From a checkpoint of a small transformer trained on Wikipedia.
Size: 2 heads of 128, MLP 1024 GELU.
Architecture: biases, untied embeddings, attention and MLP in parallel.
Training: a variant of Muon for these matrices, 438M tokens, 6688 steps.
MLP neurons of a small language model. Each row is named by its layer, matrix (up: input weights) and neuron, and shows model dimensions 96-191. Each number is 128 + 32 x the weight over its row's rms, rounded and kept within 0 to 255. Numbers have three digits each.
After each neuron's rows, "fires on" lists the tokens most often at its 100 highest values on Wikipedia text that the model never trained on. A number after a token or word is its count.

L7.up231:147056138126128164135124167101182146192113136125141092128151088092076132111107154123111195092105149152106192101140105098120177089088189123132180114091142172168153147138110129103111164119099170134109128137128065090147140114126135137165143119091141054097193095128182147119139143154082166157
fires on: "n" 30, " al" 7, "in" 7, " aff" 5, "g" 4, "ern" 4

L7.up932:084084113130103121163103096061139118101144141115077132096111139142152127115112102137169159126075123105110135082100137123103099113141176185125120149174078106143149116157153094131190078115106057117146144131091160118188130100155120077048139140096150147166147135095117125178167145139117233138
fires on: "1" 37, "2" 16, "5" 4, "z" 4

L2.up900:144119151172127129163172073151109122159114169098126141108143155126174111153130138161152107123074146084096130150157122135121137089144081128133092119131141157148119133066156134144134121035071128114070065084151155186106081147171109110117222137138089102119117106122145160169125085201122115112
fires on: "a" 18, "u" 15, "ua" 9, "i" 7, "ala" 5, "na" 5

L2.up77:092118204165087134152157143132157144104081095141098088113131142114082118096143086108106144109129090107093089146074149065112119095149127173119163123139089125138079122116107120125152142148116145154130150075176148137079123168156106162165077167137161090080129190158078075138149116115158137131
fires on: "ic" 32, "ed" 15, "y" 6, "ie" 5, "ry" 5, "ous" 4

L2.up795:156083163134175082106155030124164129072168162118077113095132139094120106147171156115082129101144135108121127163197124100146116070165098120128123107121141130136122137109160085106148179089132124144122150159110114131109136178126102108165114153152128114102126087103117097139086107117079097127
fires on: " int" 18, "t" 18, " ref" 13, "p" 7, "re" 7

L2.up912:158099191129113164143167148113156105151109122125125155054061105073139097134116147093090145076102122084128176118162122173113151125153133099154149143109180137172144156131194199144138109117104137109106158190135144108157098139104134154107123133138123131125158139096140082179193051117105118156
fires on: " in" 15, " of" 13, "," 13, " also" 8, "al" 8, "e" 8

L7.up384:086106119102164120103091102124135169100089142161142110165103146149132135197080141173113186095130167117086081079147120128167161076127149153077109124063179121107163163106126080143132163127188192146133174119163144135158110151125060129114087107126130119042142128066117065124108121112110046078
fires on: " T" 20, " cont" 18, " an" 8, " t" 8, "at" 6, "0" 4

L7.up749:083141156109097149175082107128099156163123119076092092136103163100124113060116136140109149184122120099174181154159116104070092142173167160128137230140114148102156145079187123148158118097097131146082096096118133114158101083170116078107167115096101096104174082175151096123113110141162105129
fires on: " " 29, "9" 16, "-" 13, "1" 7, "–" 7, "2" 6

L2.up744:127132141109122121066085182186168106115101117118151133121089111133122144080125137165151060183128120137109096133126130119145094103121139081135121191125153055161087111166133136205116104077139161114136124129113181085130149161083144111099100149105173128104128117091132093131158065108140124135
fires on: " of" 22, " as" 13, "ar" 10, " is" 5, "h" 5, "all" 5

L6.up417:085101123116088151128113135078138073097110100125138155078076167135142111103123189171129110143074121094169145153114152162142108115135141157109113147064120125152087102127135139192167098089163144079190109166136149089150069113148141140085139123104127120126113143105139117119151091113173190121
fires on: "2" 26, "-" 14, "–" 12, "1" 12, " Time" 7, " life" 6

L2.up884:079125100104098080150079118148149138180076123092127108134108133098154144147072147160119105155106087087123096126153113117130104131134025132119130147104099144134130132145134142131153155148068096241119130114177094147128111114064103124145115120104120150193181089171145130195132149177123157121
fires on: "-" 22, "ak" 11, " open" 9, "an" 5, "ap" 5, "ed" 5

L7.up935:105175133108135173095083168154111148103073133091085176111120163109156096111137117168175094081093165156116155106115129105119111143102070160123118164144122121159158177123146141113091123093157132148196148125118135181107118162100187126088089131028174183135121141098146055102154074158103093101
fires on: " " 31, "1" 31, "–" 8, "6" 5, "5" 5, "8" 5

L7.up608:065147142119137148094139158114106143118108085098095149120119159100191082172130117149074140166171097117084120101178093076084164104122136140099100131157081087150146125179088094138111152088150094079090127143122078114191156205175153132116094128109150100092143133147061162156133186098174156144
fires on: " J" 21, " A" 16, " D" 11, " L" 10, " Ad" 5

L6.up891:209195096194198181127093130149071162163139131103144209097116125091121183105167177145174102086117140139171100160233125141104156099115145114101128204113176133115120114089145033137154125099118150119108148143166104094134139097146102090171141084158074109146136121136191094144116144140124148102
fires on: "," 25, "=" 14, " would" 8, " was" 6, " |" 5, "ey" 4

L2.up579:174111174145141185133095144101149179126130121126169157070130124117106089139118137102105147154161158126180093124095140180105128089134060157078126180115099150135081171150099142174113102117082109115097121170121133132156090016082150110186084097102126152145152101076114170096108140142179086169
fires on: ".S" 18, "m" 14, "r" 13, "yr" 10, "O" 5

L7.up982:160146074085187119098125159157087139154143132181181069130163154069167158094065081091173173150122174139205142090115079095125132187111173159149145149139126153106167125088114126157151180101055076073126140112150106103090113151134171144115137114136127093147108128134162143117064101159146114115
fires on: "1" 41, "2" 15, " elected" 6, "sp" 5, " appointed" 4

L6.up77:149105110137121064137131106116212116166131133143127147121188117167131147164151134133163102129109109177146117126107114166157157085161118092112119137128129137153103124122117139158084181155132135131124087156131194125096099131128165111172113113136147113202099137111101092136166207086150142147
fires on: "a" 18, "e" 17, "o" 7, "ia" 6, "ach" 5

L7.up611:128114151140102111158103074099151093121166188096123159088116113117153172122122137103118160183144141213197130165143113118106104102115104136143100132120112152136146124067066145103123139092073074099129158109123092121133157094149093103109195106125098121125157170110106122122124120133090153135
fires on: "1" 79, "9" 9

L7.up337:113074112087100068130091113143202097143087104031082128117094133108162070070087129115126126112096134097111142107168057109080127120110133145123134144185137082142113118131107134153094132118123136132097129169143175139111146205100186092192157105162124103153176108136125138131090116141064100111
fires on: " to" 17, "," 14, " and" 11, " or" 11, " in" 8, " of" 7

L2.up91:121114126144112126080134098113132141159156173109132082132129122099094055140124124096121139157140163161106126123152112131126129071226124122095138217172070157108119144139116153125098144139147125176091225169143144078112138115159119105130159138118137073173121128112164126098102145115187123188
fires on: "d" 14, "m" 14, "t" 13, "ic" 11, "re" 10, "r" 7

L2.up632:136119155121139103101135187214116137122077121120138115137064092096124138091119106118102144080111104137135138134128171053138095112134115138048151153114130128152096096174119090119134116155090138103116143135094142167099096165113172137124140172108125165135113113100097155137111064126094137069
fires on: "or" 29, "ur" 10, "ional" 9, "ic" 7, "ch" 7, "t" 5

L2.up742:081144134156158113099145059150154175085148156164107121139132156113109112165085176162134137118137116086097115132148153126076168060129187058110138113123092172102106164105114054151161131132135149151155153118104129155087105114139073109140093125105158095103152165095103097114110100127169111116
fires on: "ad" 15, "y" 14, "at" 14, "k" 8, "ry" 6, "ult" 5

L7.up229:162067122144143077106148148132206172089125157125119097126083144092129132117155172119126121095173088131100097066156102075113214138147197128082122091149133163137154169105121181108115134106118138096161106144204131092138107122084137097091112146157126155108144135116141056068164117136092079185
fires on: "2" 68, " L" 6

L2.up360:125140102190120171130121116113102107134058230170127114143139156165135091127172111142170115108090182182146075042062102164102132101153125099178158111158069126111089086117134105112108149087069094150106058105153186153141154101145105123121115111104114122115182118119111172182123137138127135140
fires on: "j" 14, "f" 11, "ed" 8, " of" 8, " to" 7, "und" 6

L7.up1019:129128105155106144143156090105170175149113163121090121129100118211174142162069169131152139116109134098090164060128124128115141095168084084093130147069123119067129091134158134092147200145118162110170076111159129119132122147156082116079093098111067086093156112115105109144128086097127136105
fires on: " an" 77, " d" 6

L6.up677:116101133122138079140121115188118159164161116116155110141138120118144086105116068109158087227107151108115174123133061113125146092084119163113075172146110120118138100083100131135136176133054128168086101068113146100141110136129172147128150175097164107090118095189142116123127154138120163166
fires on: "2" 22, "1" 20, "3" 19, "0" 13, "5" 11, "8" 7

L2.up589:105123200166087106202101085141117129148105131129147141085085137158088114086105113136109124192097168118087100167183148136185147174124099120110081134084086111089157136124118146146082117123136185064130131215144104071082145132128141084177114125106083149125131117077095128141141077144102120192
fires on: "r" 21, "u" 17, "d" 10, "y" 10, "b" 9, " number" 7

L6.up682:104115157062087172135097169146123182127147114151072113071151148087084121113107171165117131111105121132204115101129118134088086189087148134128139172115126187083130115064149117110118117132112130142148104086112155132149185099107083072153104106088193130158116126154120147110103098170103126164
fires on: " " 31, "–" 21, "1" 12, " Pre" 5, " (" 4

L7.up861:140114095038147141119079162086143142162133149107182165109100085090142162092137136069170157116147085205122171160136130112145169071177144135159118125149100075148146065065074104116164139133072121070123073099124186052142156158081146121091109146108109138125138121096169106123135116122103095161
fires on: "2" 65, "1" 30

L2.up722:089097143138162192167126151149194127185137104120087155080087107129178180103131088139132153129203102129124112114129061108092105122126113124116156131111185096044137105131131082113095155163069151124113163163127107131155192094119187117102104140060200102065174165085146140122106165132143132148
fires on: "e" 17, "i" 16, "a" 9, "\"" 7, "ie" 6

L2.up333:120117153113145135103134169139094121153165162127096092186117088125170103131154137184159115146150118111103161169145117120109128170108119114133093112173150172141096125114107088162101110128103106049117092079124158125158148169149124127075124187063136112164104227165136102096164109074145128099
fires on: "er" 31, "e" 22, "s" 10, "k" 8, "i" 7, "en" 4

L6.up519:144095154173116132148162144166126115150110160127165107185121139195126105098156104199104116085041117126069143104164068151115137153112117073132093100173090167091112104125115128095131130084171154146173121098136194151121141140085129148139161129066205143094111142117090176132132078177157135169
fires on: " of" 61, " for" 11, " in" 10, "standing" 6, ":" 4

L7.up334:153132105136142141099172084153114150121080095087108186181074078197126144146131124145149134123123182169198123077124121150167116127123100164080166130140076179160154085146120159100125103108090103116110117086110169100115132195125065127163102112128085078162103122094187181090140134074121090127
fires on: " f" 28, " b" 17, " sp" 10, " g" 8, " c" 7, "f" 7

L7.up1013:102126214151098143126111140192123138105151138104094163155108102180068156091077121083153137086113139163115109151098083112132081158136101125129127104170129153140191130126099123115104111121132088130147128165138143140129070140125144180125148166074130161172172179084135120099066129119106173094
fires on: " of" 25, "'s" 16, "ing" 6, " with" 5, " using" 5, "ch" 4

L7.up427:105192112141108096098040136120129154164126144080144127143143069115206154147126116168112120157162123076153144119148148108135160133156170168116113145083142107108102147118181087112145123146154153125136070150128084174091078129166125133147052129135143156183149165107180080130141086129146102163
fires on: " " 44, " J" 8, "0" 6, " F" 5

L6.up887:128052122081118069127171072198109153106128121134068091147086141100129096141103141093119154164154141104129100173069107153154157138095107171052158131169141094180102137154116123152125081091180152227130107175103164103111150150045139191153122081133093117112161133176084155100151104138126135174
fires on: " and" 33, "," 12, "7" 10, "." 10, "8" 7, ";" 4

L7.up23:155112154129129150150100182151087171119132158140156147102163100117140158105150139086154162137110130152067163114094101140162119111112123089149101186101106121097171163082148147128146159120155134096167125060078158129136139151124186166107110107082093136125133183085096131113168129118172115140
fires on: "1" 59, "2" 23, "%" 5

L2.up591:110172132189079181157138096087173116154072089141144152169130097094123105162155060117171154174089139133122124188146109090106150111097092139134138151172089154142102178159121115092164139074189141166064130082125123099157154087112111148150110099133160121122130173134131123192125151106147116105
fires on: "el" 22, "e" 22, "i" 9, "ic" 8, "ie" 7, "aw" 5

L7.up464:184164152143124121131175122122202124150084166152137131110078113128139165140139122155118142133118142121149124090090090160122136114100086153095150090136129084117147121135127117109150132136034205131064131123138079101163146163148172138204138102111143169130124078142130142130082068156100133133
fires on: "v" 21, "b" 8, " G" 6, "n" 5, "iz" 5, " conf" 5

L2.up813:136155085086157143104104106138126158177188122119152093115183106127180167123147110167094113159131165127050157111136101137168122142131101155182103143124124106103073128133139130118137160176154148121174153102147102146190154116089115117159110146080141056154196186142129107138154125154153146069
fires on: " can" 21, " may" 10, "an" 10, "ar" 7, "ee" 7

L6.up41:113095145134139130117074108157091188130123144141101132175086097181120150121064121156186126164115127142147142073162114111147151179136157119168149101127098092125118070099124094115123106166151144129115128113107183195121150104176055146157150079115201115164104077097103070122134113158110114132
fires on: " " 92

L6.up642:136109093123204105158134175150189168107147073139101052149096148143069125087081114124052131153163109170094161059110079142157182139127172109125148123136117127132105160157156107166108171135154144127114088124177128122094148149079153127141140171109131144127064165100124066150088130176127110157
fires on: "in" 14, "l" 12, "c" 9, "n" 8, "2" 8, "d" 8

L2.up345:128108156114152117145132121108180111115163198151044166129107111145122119163141200114180163082151026104103054164073083096114107066182107099175114102085125142148142087155095083140101121125122135152134125133112102142138106080115105140171117115104125124137129159127132099121132143108137161153
fires on: "i" 21, "e" 17, "a" 12, "ue" 7, "ine" 6, "o" 6

L2.up905:115118092136115123153113128164164093052082150122137146127145090093168155141087093156095124118116156063087147138106166111130156124166149177162101088112203123105130122095135133102109202119147157149110161161152158125137091098096110118108116167080065164115113087116089102110169151156119122095
fires on: " of" 38, "ed" 10, "us" 9, "l" 8, "ust" 6, "al" 4

L2.up881:132113114132136125116082098096070122148130078143135123145188143160098145158094182122141108182104184053126150057096156146088097105174134110067135172130055166160109153161147065162142070085091093105125115128126113179120146157065117157140104130066118134210190056098166163135123142137109117083
fires on: "f" 11, "an" 11, "h" 10, "z" 9, "ak" 7, "om" 4

L7.up641:108105177092136084074097146116142172129129113115119134110104186098095163192102140154052110076125080106142068087142107094170153086105058128092069160159157144134124127143180110088139133123078109109156114185155119045121101154122159137152123100141115135134138087127162106178175074080094131163
fires on: "-" 14, " s" 13, " he" 9, "in" 5, "^{" 5, " De" 4

L2.up945:077125151117155073094161086138100113139187101150131052171108208174166124130126187164172111129159138099115105134106122145179100139176158117138143174156136062114069134113098076157137133061112142210094183135145099139060120150082162165123134136139146163136120058113140174161095175069132097082
fires on: ":" 23, ")." 21, ".\"" 9, "ived" 7, "are" 5

L6.up1010:083167105144101108137173128116156125098206165157081135109118105140184104007103119115163115137188095164077105132116105167089139146138112096156081131129125164148133083155114136168116143104130128122131145163102120122144118179063119085171099115151123085142144132153087107058119185160167114077
fires on: " was" 17, " continued" 8, " took" 7, " went" 7, "ed" 7, "ing" 5

L2.up874:200088148141156135099191120152080114126094081123166080163155091145171104103183124129173150074140163115115144115155114127141110083148141141071111093136058156179152111136149102134119110097163113087159130088107075135126153165119112135130113172132055190142065078149137130146107158143125176090
fires on: "ug" 18, "in" 9, "um" 8, "op" 7, "igh" 6, "ig" 5

L2.up1013:179156151104069167114156169170086196179088155143097059108138125127130130123117153138131115146102125143148195086142108173168169135121117175173217168151119078111120098109095120111160124089086160118129125129140122114103093168075120152108158106137118090106101142139092078164125120152201076134
fires on: "-" 33, "ing" 9, "pp" 6, "k" 5

L2.up199:119115142129096102168113130123094127205118120176099117127135126132164149053157127080055141120067105196147160217128139084123115124141076150123170126120112123115166160113167137092142100104155159128120086167111067126112148177105113084115084133150115157106160159170118135141147170078165097136
fires on: "es" 14, "our" 10, "t" 8, "en" 7, "se" 7, "ir" 6

L6.up306:094117171156136111076117101148159073135124131141190090109152147144112121140112199132148125112101128157122124133154129143106108078108128085139109152183133099136101155109128121119142065108161136114112142141060104061098097167157066109129155087179106103084182097175086186142103136173120126104
fires on: "," 37, " of" 9, " l" 8, " most" 6, "\n" 5, "est" 4

L2.up877:165130114149059131135106125081109097124168090150140128108114100178120096151096183102130123201159179097142120109117151124121101133163151113141126136152077173077121091101117137147092168131189034107102116212138143143144106101121152128182148085126100096122132119107107108144066150169165144131
fires on: "ed" 14, " age" 10, "ure" 10, "ion" 8, " votes" 5, "af" 5

L7.up297:120119174123089098082104109127152127073129133169109144148138113177166155122088123091166164140159121146126148053133153098146099153061130162109176160152234121156123091071134090089131162141139147150126127108132129098227137086172209154109113141183144088154162128093160148109089134156113141123
fires on: " comp" 27, " exp" 8, " opp" 8, "-p" 7

L6.up563:117181133138106063091141138142110149124113148125172134152159112162132127199152106125124073140150122101129107086160091135123103096142163153126154106133150072178132117080210160104087194160083125088112094103163136137122063206102162141151081169094109113144122159122077139188166155112151179144
fires on: " J" 62, " opp" 7, " Dem" 4

L7.up162:069160167102096182138084124043102146147080127142137102121161156078145137128188085067132152085115160106121094111125136161125160127139152167078139154165099179139098061113128102104136070188175170168137093108100163055130119079174157156096137132061146137077160096082113105144136057115167103160
fires on: "1" 31, "al" 17, " al" 6, "–" 4, "ile" 4

L2.up160:067109097124117115091104073173163119146163073074134162161118142111219126124178159172172169096166171152103166069172122115171146140150131141104126127074173137102157144096140130141173090120116131106163139110123193125117104130101135115109148197131109128086077160120141056162119106114047158163
fires on: "p" 31, "." 14, "e" 12, " sq" 10, ":" 8, "k" 7

L6.up418:152146158190159094118116152110176116136139126146156153186073165183130100052084132131158066137085146149113114203103090158170146121123119078156097124141114125123136127164137121080117122096122173145171120136081204120144113068089145107078165128141087063190118151129067122119086107114121178133
fires on: " in" 30, "a" 11, "b" 9, "in" 6, " of" 5, "H" 5

L6.up429:117106064094102105183129126096177121147075114115143187158098110106120115124125137139158061097040160096086094081161138059162154162122109117165109146108155135196118118094093138142035068115140119141124092161185136094066196158139156190169125177130101174121172078176139074122091153053133070103
fires on: "es" 19, " H" 19, "rom" 8, "h" 7, "ing" 5, " Cr" 5

L2.up125:138120160146109111089134087136155110169134125107108082134139088122087114128133155146100208071133100137196161062152130129040181128184062098145109125107125157077173109127175097131124157094090107105112147151158153163102160110135154105130066175107150117105194089152166115177168097130122112138
fires on: "i" 31, " to" 13, "ation" 9, " also" 8, "ure" 5, " of" 4

L6.up896:135194090129177168097129098115108093159075148078081093119056131155134139161148147121126120170067145103108121120146082095070155088081069110078105142171143151119117135083102084101183131119109147140162153169066096101092124153114074123167158078123129154103172102144137097188200105125138144122
fires on: "," 84, "-" 13

L2.up313:163132209128133110108110150110079128170078147170107128121109135139161167086152111171191126107127082103166161115178211122149127098154142177150173129182159130137152196188165154106150079113126136065036113111091070172094137233103145120147104126068122171107084131099165129144122123141088170143
fires on: "p" 28, "r" 18, "l" 15, "s" 11, "m" 9, "n" 4

L7.up915:107111110139114135130139139136128123138129092142170141109149077129108089157138109122136091150070143115153178142155103077107102078045066119136121127077127117132143151136110135109129072090075182124113105092096139149121151222117154143168163142111126078139100143128146162107195098072117096085
fires on: "1" 30, "2" 17, "7" 11, "5" 9, "8" 5, "0" 5

L2.up134:146139140095089160139147119107142220107111147148092098159115143120171108133163106061122119136036089145152177204192146110097141162161167115158164108125093127108238109086176096125126178109132100164129141092085119150110145115132160104099145148152131116115081144127064124183154128102158103159
fires on: "ing" 19, "and" 18, "or" 9, "e" 8, "-" 8

L2.up637:075129140130154078183137186180135227156066130070137115153129133184111189082098106179117069097131157165099141135114145122123168090129107128116116097171132100088146143153124173132142135120129114136151160184116148120084096114150149113088110142101079111112108075074075109109126192154115105094
fires on: "ric" 20, "od" 11, "id" 9, " of" 7, "er" 7

L2.up837:063091161131084171137147107121081204122135120140107121182112135154120146098119140085168083142129149119094159122072067118090127165154143158133127149183144133125120103110117222103161150118109076122169124130137109101165113122085111170104128197120121112098063098100131160115155109130131125114
fires on: "ing" 19, " of" 16, " Final" 6, "3" 6, "ion" 5

L6.up881:131124133074186111112110147089107103174112115091150119126082079162140128139101140091141117112196142153134099134160125161131134052062120199100122110126135065134152107120087133124154137109118169164130146148108125081153175078120141147147072121061152122090097127122065095147131111136088113087
fires on: "d" 26, "b" 21, "ch" 11, "n" 8, "g" 8, "w" 5

L6.up674:156125088091087179109152125100159152118147147119102158118141099173162149116171174120180120141144071105135183125095064093132195164109139201110181097089116186124161197155059152115065120159121134089152099141111157106134132138122094102068082147100152108140130185128147070135144145119153153087
fires on: " sp" 23, "2" 12, "el" 6, "ie" 5, "le" 4

L2.up487:111091142183155139110123154138178158142209105217079112105119131124166096104117169165115100112144074151172109131141152176112104082122049127128146142139121069124155108146141084152062114153092149090044076119111131142137117141155104143104090144111152133113149164216097093164097127135147092085
fires on: "s" 24, "ers" 17, "ree" 9, "er" 8, "ties" 5

L2.up6:119108145138120150100156191142164089129087175160116114100123115111138113118150109129121141109093172116143096093084120101125091119194059116126102138138095179129091131137135093191101155099100204227154148098141079106096135128088100132130137161135185092099110118089096157134138131134195159170
fires on: " in" 37, " to" 15, " of" 13, ":" 9, "ing" 5, ")" 4

L7.up488:131105103123139098068070096136144151117097161143134119142176131181154161164105171099105181110124100101110108072136079162123196114143168127173161095048135177150148120083145130136085099119046117112062095151068192116180129185079100085126078104145088137095112038125133074120115114113101085186
fires on: " L" 17, " G" 16, " O" 11, " N" 6, " P" 5

L6.up1016:133129195092165163104129091098158089137160120154038113164121127139152115132100107079125155218105129123141150113134131118089116153135101119137069098110133122165123106150098094090074108131150125116165143162110039142152152125170113083180152123070140126115109183135121106087134172120114129103
fires on: "i" 29, "ara" 7, "a" 7, "ud" 5, "ne" 5, "ro" 4

L2.up1014:157116148085150125171075087071143147090141119126096106125122119116104176119132166169109110124139126127095135176178138155113123104135123158106094173146165106189154100130096099190128109115185073155134123155077102115215121176113131171172115161118152148125067157076101071115140072141130181105
fires on: "s" 25, "al" 12, "t" 7, "p" 6, "age" 5, "it" 5

L6.up475:110104200119106101115069196160178069122174127124179076134136156157126115155113151120177183121138155139101182141152101191133141135137132164153167156120167152113115178116021109114115155133118163134136069126121099106157123107156130118102125105079108074128175104083143106164160096100100133128
fires on: " Al" 25, "ag" 11, "m" 8, "g" 8, " al" 8, " M" 7

L2.up616:126133093147136110157136192178164113163070176102149162144151145088109115100115050137141126128086186132080112102090047118102093146113120097151084150124165166128115077119169167109120115109155111119111138106125169078226084088147165182102176141114170149134138153140078090164170121185098173151
fires on: "7" 16, "ed" 14, "ah" 13, "ie" 10, "1" 8, "'" 8

L6.up157:162144164146091125126105145105126141156099177141196096183102080106135094114080144140130139123164122141118070145100139139111153107172118183157130135093133131095149174171167061152178148138193094122106120163167151089181107135134121052120112160129109123084091136100129143134133152142150087108
fires on: "p" 53, "i" 7, "t" 6, "k" 5, "m" 5

L6.up293:093101147157093111071120137157114127095221178098115150132122088181088171094158157110193162131130105103143113086169062170149177119111144114136157094140204098194125176111045129175114147157118133136119129122096189216152100103130125109109217103116145083070126138123154130174127088109125167162
fires on: "2" 49, "i" 12, "N" 6, "n" 6, "3" 5

L7.up718:147147121054095116065142128137129113189140175125115134105121141197124100152127127161087158109056154109084097114178163140104088126153153153119129142143174081104107116120144162079136102117106107138162073166085072138148135141104135131145118144148092189103138098077167117093159138115218110120
fires on: " " 30, ":" 13, " code" 5, "-" 4, "an" 4

L6.up824:082151137154083128144109181101075120196175103066171139172101054151081115141112101092152055076132179147140088172177077135088141131143113117123116110094157116164094055126155143152154121125084143162139146090131155117169148117140102126132130099156136116144106138119108113091110118147117164115
fires on: "man" 13, "e" 10, "h" 8, "am" 8, "ard" 6, "un" 5

L7.up248:089132098164107172111061123096155127130064108172103100087108173110155134170122159101137097067161158142091140154065135127152107153151197145154180140133173120137120164066060163106092155125079132109136125160151153144119107185123122111090122117063101180139161133117132091123105156136127109166
fires on: " Al" 18, "l" 16, " El" 16, "h" 7, "al" 7, "r" 5

L2.up754:131174146059141065112157183154141136112132128117137187153093140188098083125200101110119133071060083094076122176105134105085135119121101130071110137169080146170176170149117098134128118097149147141152177135117089135070059137161134080092110110096186145114137104151142122134111162153149166118
fires on: "or" 16, "ic" 13, "er" 12, "aching" 9, "cer" 5

L2.up201:134078060121114158163088135088140094163154117110102185173053112167143126121156124162102082140144163110159198072164099110122128184156124137104112137126141146150113145165151135119135123166137127163143147087067130106139143097123141085088090184097137084091109065075146101147163067127113142163
fires on: "ing" 24, "'s" 14, " km" 14, ")\n\n" 8, "-" 8, "rom" 5

L2.up1004:129134102119111162105116129115151165122126151069109167105171182096187195122108129115154159107107153109104130112139122182129119116131090156064124160144169152122089087154138138100107137094082175130148122134123113103131115119104109118156189153140128133160124143101087107113140107121145130105
fires on: " Party" 19, " game" 13, " League" 13, " market" 4, " war" 4

L2.up848:139112116119156108209070161123140140127116178098106090141136128007121182114153156141100156058165117109173167078121129120139192182137148169157105105134111118163144183115141048179165105123188140102085146122111124167163089132087133116103145166159106174092047161109124147125126112140115090136
fires on: "k" 20, "p" 17, "n" 16, "t" 9, "or" 8, "w" 6

L7.up985:086144084067159152176137157096115196120142191159160080101118167139130117101167085154153149114088182111171138121128096171129082125153194118135172124180135160157176090128072098093107152130132101059095081124169150070066139208110154067137159165173161128142117112115132130180128160150117167127
fires on: "1" 27, "0" 18, "4" 18, "2" 14, "i" 5

L2.up599:100100168102099122131185142101152140138147171120080138130152120080086098149177165108105115155111110100132115128175155164120178137123157107177127191061098135118164131140115132095141142150075140126167116139114179167102142101103095153171132089064092124095050153090128118143085136128166103159
fires on: "t" 16, "y" 13, "ry" 11, "v" 8, "ure" 7, "ot" 5

L7.up300:106133146082129111082108099200082088185109143171090172109041103223124131126106111140129127166081104131149115155111110083124119168106124160169085125142147121131100058151192080073141133133117178124127143165156123089134163176059047129139110079082153088165161079115185116121130182101157084088
fires on: " " 35, " t" 8, ":" 7, "-" 7, " |" 5, "." 4

L7.up400:101154183101137149062144101166102125154082136130081050123130117119162117118146129132078144105120184146197117111147092110088128078152131137090131137104057107111111150129131091114139132183164129145125147197140094185121122228125101129071158078086176072118116068097096136184122124141150114128
fires on: "," 39, "9" 9, "6" 7, "ist" 6

L6.up698:116139133129177152132102161144167117119180106199131125136167130100094169088100127125146082089157105126079089145068095151110153099174123154110173090110118090087136157067131146142152082177137166147204059089136093161113121102136140093064137115120132176120146126115110077103182157162131196134
fires on: "2" 72, "°" 9, "-l" 4

L7.up997:177106156139130112133181154131080094135077123137104083133127127083121193127233140114112110133120102157103131089076130108108140130099123124128199104130127125151144097112113143147099112133111109142074072118168120123142137134139070087174114095115133084101125062102134148070149079118135118085
fires on: " H" 18, " C" 13, " b" 12, " Ch" 9, " c" 7, "B" 6

L7.up305:173172162076131174153104137130111160098153142163106146057096071138125122105128120088152129178132183136110115097148081163114104078069084104139102171097125116133134112134115141146145126165192161125104078138086119140096156236103124097128157165116100111119090178104069107087169102151094106218
fires on: "2" 32, "1" 32, ":" 6

L7.up430:066112153145175153107062142134121125126095115112178115104095142055060140088129171147204168107133097163132102114097075117135144102126104147114129177097142170117117167149151117133171130190132094111180089142103169162116103099168144135054168109144127096125153104061158095140088084143148191161
fires on: "2" 72, "ro" 5

L7.up801:115208085136084166174176156113084127112182145180123133158145084139118102117160115156162105116130102129118131093097115166207121169122111102141136093124132138185067095168169149102131164101162082107133113104111156148126076134102113189066119132094126093114142200085135093090154134125159155126
fires on: " Preceded" 15, " an" 14, "ing" 8, " office" 7, "ed" 6, "orn" 5

L6.up174:132135142174101141065093096140097148185060114116099104132142086095111115107135139104079156102103142066146139154165124161108187105133098159104134123081138096162162186155172144102129083112120101190132110133079144199108157163060147153107169142072095159120072099093090121163153064080091142142
fires on: "–" 39, "born" 8, "p" 6

L6.up943:128122167138099131152119149107121159109074146139158084156102124111138076181169118098079129130109096108113072167144136124098158128132128072145183096105090135137068104154132178088080122153148085034147070135106098146136150157077145158102138135142116100135142203113092100108057201102129193066
fires on: " D" 26, "n" 8, "oh" 7, "E" 5, "a" 5

L6.up986:134126141119148144117123122166149129144112123151163183127137111102152146117138111178193111122101149104152158141236104140144185096149098136078101126121182132170150155113130134139109118079114127107056068111085128150179103124140078114145142151076085192078089111130130106132132148134131114117
fires on: "a" 20, "i" 20, "j" 6, " Ma" 5, " G" 5

L2.up673:090140120123111144072129155129219129110109166168151157127107121123111122120121173135125112122110145111116156068097093144126141120161165142144115109103146183122132128163120095168076142087160155106125146106105147074063136115159145144095171172141134126110053101098150076149161061086147124058
fires on: "al" 15, " is" 11, "ing" 11, " as" 9, "'" 5, "ior" 5